config = dict(
    num_hidden_layers=16,
    hidden_size=320,
    num_attention_heads=5,
    num_key_value_heads=5,
    head_dim=64,
    intermediate_size=640,
    vocab_size=8192,
    hidden_act='gelu',
    norm='layernorm',
    norm_place='pre',
    norm_eps=1e-05,
    positions='rope',
    rope_theta=21700.0,
    rope_fraction=0.25,
    qk_norm=False,
    attn_scale=0.125,
    bias='all',
    tie_word_embeddings=False,
    parallel_block=True,
    init='uniform',
    init_std_qkv=0.0184,
    init_std_o=0.00325,
    init_std_up=0.0184,
    init_std_down=0.0023,
    optimizer='ademamix',
    learning_rate=0.000379,
    lr_mult_o=0.696,
    lr_mult_up=1.43,
    beta1=0.9,
    lr_head=0.00924,
    warmup_steps=469,
    schedule='wsd',
    decay_fraction=0.788,
    decay_shape='linear',
    final_lr_fraction=0.0,
    batch_tokens=131072,
    max_seq_len=512,
    doc_mask=False,
    train_tokens=553600000,
    max_steps=4224,
    dataset='wikipedia_en',
)
MLP neurons of a small language model. Each row is named by its layer, matrix (up: input weights; down: output weights) and neuron, and shows model dimensions 16-271. Each number is 500 + 25 x the weight over its row's rms, rounded and kept within 0 to 999. Numbers have three digits each.
After each neuron's rows, "raises" lists the tokens whose logits its output raises most directly, leaving later layers aside.

L8.up311:489528505466509476505518488495493515498477486542461449506502512503469521505531494547458518460513496472477522482491528571510445517553491518507466491476503506538479514500488512463502505511475534516487567515517534497456497471552494545478482464500496456488474544511461521473484473483508487481490481525521496493473528506523517482498507478485430500539509509482495446495499516503523466490538521481492506527528513491503519506468492478516492479450492484521485472479502546545480505459540472491502516506493540490535512506506487497510488465551482563577513499504472499496485533544499504522489557477510511498456497524504482506514518549508484552498511568509536473493486498521477478497480489469483510526471499535462492519498485514479523470513470523550487503476501498506489506490478522
L8.down311:509528489491490509509500474473489509538512529500482506519478457493456512500466477476499510499487533510504460519538498526470465536511490518522489518532498501587518502459433515463526489493503532481449511477498500466516487426510488497539510545523445488520536463505517492442549464535523494505519508513531527498477506528493521511484526523449505499493498463508476468517438489487509479485533505481489484526472484497462510509509521490519455519500493487491532470454515515530536492450526523473475472514470525497488506497489505515492517518501524540513507465493518526487489524501532523513491513530487484536469538481503482532518485484517536535474449490548499485473511462490490542482510461588481509506506533504497519497526463490523521476485463504534533477492496481492521443466480507
raises: "uki", "uma", "uj", "ui", "umi"

L11.up309:476496544521473458486545549536502530520481498507489513488491480508484470482475493515486500499540486517563516496499488460480479508544475481477526482530474526492477477477481449462520512543453521512525503512505480482487500461529480548472474478496469447420527530533527492534496528507494463486500445512488499517546518506539515491475500507483506488480505505476453420489486504532544479518546520505535509562507475452516536529494513513535498490436506494493522530501461493440522475510505536513492503513481513520497485507509486499528503502516462494516479478491469548559498511481532482502552478507467530508485495519488465514500483513519484528490503485484506485500510519500531473500495501523519509476480514507519507547508494500549495486494458478496470483493462542480522517514503491
L11.down309:476477460504477505467517528510455485495499565473470462493489542482486499490475478498503497514520520522531467527524495478498478562544552472548502498476539536506513489510471475473511523519521462489485516497521499496519452497536515486469521551516475451455524553527489513486470494472453492517451554543462475506481521480522493526510492483503502510518502459508475475505518484516489500512517442495482519522516499513516480491492501516526505505516473519463505517498532487533475516509521534464511455533509456489534435472498471466451531487539498518503486511523478496506491512494502506515528459517488488486511525505551454540491500519504479512482546477457524511518479514496536461458510490469491530471532504541503537523499508516492510543506500524508498505533499516488484500543531503
raises: "h", "hn", "hes", "hu", "hr"

L13.up513:498486530531494572535496489508493494486490508511493500484476556472466506459505519529471541504509524488501476482475486488506521499494446454518517529505506458482496484491481515489540496493461481497450468510464509526535505532462492505509532484493502515482509486530493473472473499481452485509512445486492542484499528531527481505540458512489519514501520521458461499534485441496508490537492492527521516492499559494540504484468491488532495529451499480556498487504542492517497514528499534535519486468506504519564493533511471542498503533498456493503478500542536503468527550504496535538483486536479525510486530482531484465500508519465471499468484525493538482447487516494532492508489503496493484558491509492482460457502472481520492515475504502474521490480507502477498479521534496
L13.down513:500505449536489465516517506505516503502494500509483502457443498509518515514480486518514523507515491548510490533476469516507560496498540506497499498517497501464475490514524551530492450488521469487545504511483527482446523497490518541530463494514503469503524496508471505497474506506457518500531527514490522542545521496484489500458498500494504487524484459496506563502514559501470500481495483465476497486512442509463494515501539482506529500559504502464537476496498524473442525518537542453476497473490490477474512457477517514515464487453518509474503506522503542523502483467489483491462520499495455515493504490489489545525466490488546482562492502506486529489480478519502470471502528490507516429543490490516531479500537493519471507491507475559508514488488476499481492493530507
raises: "s", "ick", "ing", "ments", "x"

L10.up260:562503511476495497507489478474507492481491508480507450510489512485501492467482541512494531500489528514500504532537480508464517486486452539502511481491495498462499503537507554522506432489440493465501510474490529549498479510479472528467497459472510501492498503515494518498487457517471519500498506474505559520483506552481489503512481516522475502524517531537490499455474485506476510480536515499501532504498551487516492467509488508426498501520497522519503547549483568488514490496478520476555500515486491512508499464481489475489489524503508492512490470511469492529489492527470554486524527495467472518518497483481441539509549501488481470549522524506492531516486550442512509559504520507506494447527528519464502476540467511447468468509498497530500532484465524502503489498489485
L10.down260:469537501545516476514509512493505530495490522477512540476492481518544522496515520529492467525483484556514495493497493510539492505497484496502485498525520542515514494488520461478489487510556485482472495517472462469483500469530493477489468520483513482493532502493478505474512504503511489511486503517523481458489517485505516463502464456498510489500488495533501513560472455510522512535512468503510513523530445521481489557458527484552479485519449478488474490440539467482464526520531473515479507511494483491498508498458539500526510434508512527470504486493477544496531538494509427527492484503522539519505544517528466494439471536471483517477495466507529448521465510543470461494504497530549487527502526511553480517479547517488518525475518518467474529512557483509477524541513502
raises: "ound", "ult", "igned", "t", "uke"

L11.up567:443518562476484501487499525537547508525499440475512524489523455514529524454503513473477467496472509486535470484531491459478490531478484493494493461497498437487503524480521477518483502506436461503548535533516481501497537462481549513495498532501487492489509492484483540482476479515457560532470526463477533547454487460490551495516524513482466515465454491490473532513521511467483494477488466492532519505520507495493474516464502505491489543471533474488475498545475449516524494505477476515532526512490518482487504548509466513510503478536452473514529484487503515496528506520511487517537518488504467464496500519470504483459581510520496514506477499473498492529526496496472467506492494491494463505543528489457499472514469512471508519490497516509483496516520510485498498475499486
L11.down567:512471449529505480505533497506453519500498519543512496518505534481517503501524500513528505505480470501469519527437464505535512525524490513512500483491508517508511482511536488473516542541509491486486478498466506523501500513470481488506496529498496511490484518486511509506489511515527474490528472575426487466545483508525490488551478522494541446528503507470537495492451492462542489520518457481483511532469480504477524529503511469492484484528516501486476499496502527518506475507500502487514455459545494527544504486502505494509507542478552495510504529517483473464502522493518539508427530509494482529505518514523489517537466487488483500476504535542482512473477549471509475509502477486541537491476507483528517541483512511488460502508509500465544474511529493537515542529499456
raises: "vis", "se", "ft", "m", "min"

L8.up138:474516516528485473552500520534527493484531462475482519498500483521477513497512502485515524465481519529531503511492500495502506492529462505475481467516442508460483508503504477476483494488415479447460496518478506519482492464495485500545513525506514451515476486475519474458487499543481494513543525494486472507522505502525508473481496455517478524508472508516521470486496504515528514462541464541532480521535540529520516475469483531491519507545498451515517500473563523449502508483515551515558527534501459524526512509492447482538509574507467541487497479499481509479507552545502505512520505478503502488471548543510476474476492504522506491514522498526505497476507509485463466531483489503532531457513505526491546471543515467516506494491513486521460546500491501450497490501500486
L8.down138:485460462468475488486526506529482511530463474504514485523493505488524459495494512492552475507539542500546495505479456486490506484487525531494477534477516520432541500519443493523486507482525480495508505471483438485508529546509494524437524480481463547471507472523514482531529499467545498512493531533496498485513525527485523540484519510519510528514516477469489479500468494481514504457473515500466465456495467503511486511514538505532503480515505482545452533514480483524502461460535515526484470500501532434468493515492504491486478492539445503527489504489500423478501471492477513532494486486506514476511469479483524521495513523498513480455452513458516498527526500498504521496529515537518517531502515487500537511478465479522484496486466544523524493503502507462520497500500517
raises: "v", "vet", "va", "via", "vi"

L10.up121:462479505464477446431498465484511542508488506471477522463474461488475485462516561459492481507502494499507518474493480525484496475498511506546482487495444469517512481522507493515519495468512493496465514515508498524529485534491543505545488485503508479526465472496524501470514457481503537501504489490472478533517468525474505443498492496451529510500502511488505471475499493440558528500505564526506525482469532495501516503459519522476472478517471509511472506540513500502500536493544502487511500553495517464536511517503511512501500569543489542537487502514512524516484495491482516505493478503504526508482495506531466492476516523507523526492490466545520508482513524495489492535531465505484509509503468503510449509566527538523507474498539511550485509487449463507483513528487520
L10.down121:525510483529505526471532433463519504526500495484522473486508524536510507532508505542510523469488519497449498515490500481505464488515499510475460526498513530498522494497470484488476504517464484498484487502489512483472516485492437509471485478452490481495491498490469501559489525518496511474501488517533481513538490476524504493504541558489506460484514527522534461487514460497472470502507461459531493499532510551460450499526477511508528505529510517469503510507505517499479494530564484550467464549485459529487491524475476480485485498449525469499523505506512503510516497490511475496477532536528509529541481485527481521472534492502500471505537518500509493486470554492493487479571436488522498537506509444511538478533517526499494500515527503487513470473509531515475492554462486
raises: "ble", "ped", "ible", " Notes", "present"

L5.up422:513497496511531498510514508491525514498468492498508482504527502525484526445506486515515483509495474500542487499444526492425510533523493539513496488510495492488525475465511513524539496512476504492515531521457503509499506472526491508544523480510503491466505487524506477509516485534505574462487548482505491473544534523496511493496522541483523482500527499527467451531468497478521544510534447467541526506483501474482464465541487501514507542480465517499448515465487484502503554501517513500515463455501482510510514506518526499526524476464511490519516485506461493503488474498492507566489474505520502455468489493513493499519514466460517508533485493493485504507509514518526429515478479472491469466498533463521498454515493528469497450470420505486489479497493501503497473488520543
L5.down422:502479480486496514494487506493488549535545507522510517500484537471510499512468492486452511463492526537491509511553495498539482490466504481516514509518483490490471498521523506507512477497514469506475497491541462503516502448471488458456476494502507521554493505491498474540507534482474463520518466502502486491497488463490509502541464543512513501510467508503517523496460474563524460485484536505469477466506506465513556539508542500478493490535527481517498535501561493521477468440526531470498536485494479472507507479429510510525494481538456519516489559476510481507487528468527486519507471515507487517503516468487491514467499494530448536535490472461505479509488483476527532466499491524510540521490456510514501534485484491493495544537506508507522503493490490495472518511482503
raises: "g", "te", "gu", "go", "t"

L11.up57:504502491517531494513498508506502491449517458466509478502508480498493524504516524447451507504504497464520534490487488482497529440505445491510493532492478502472427498485511489526518479508521536456506504484498522547478508499510532495518521451489447539533496483505505524494486510504498521499507495493480479489501533495500509468513525495512525525472503503479466509506492486489540493479472460533480478553475519486507493473530517506440514537521499505533471516498483523494492518537498533468491539460492482495485529497530486520530472494471521478474495476515445513488525497464496513546489553495531475492481514468533510492503499519489484494500533566520508536505517489517512495501482505490560551495496511512539520517535494489437496466517486496507517472475496546543503475521494511
L11.down57:515454459499516510538472504491545548506507578486498504509494487519498527499429474512570463492501441518462505489533521496509545513472526492490519493494521486537523482466527468494485533446478482492504505519488483478485494455482473524504513493474503503522499468511528519529536508482483517517508519495489518537508463509509522525532470484511486468481476505474546498505507516481463516540516443488428533518530506532501498515493469498523521533474513457491462490540510500505520518517495478522497511503510512472557469519486509485524500501506503521522500490510519454470479470502474476509510476497499483549504463494553517518535480508470479476475478509515494476473500518529493461519516498546520500524517508543482486490481512503485506462520484496547451453492506460483484497504453505
raises: "king", "kers", "ke", "km", "ker"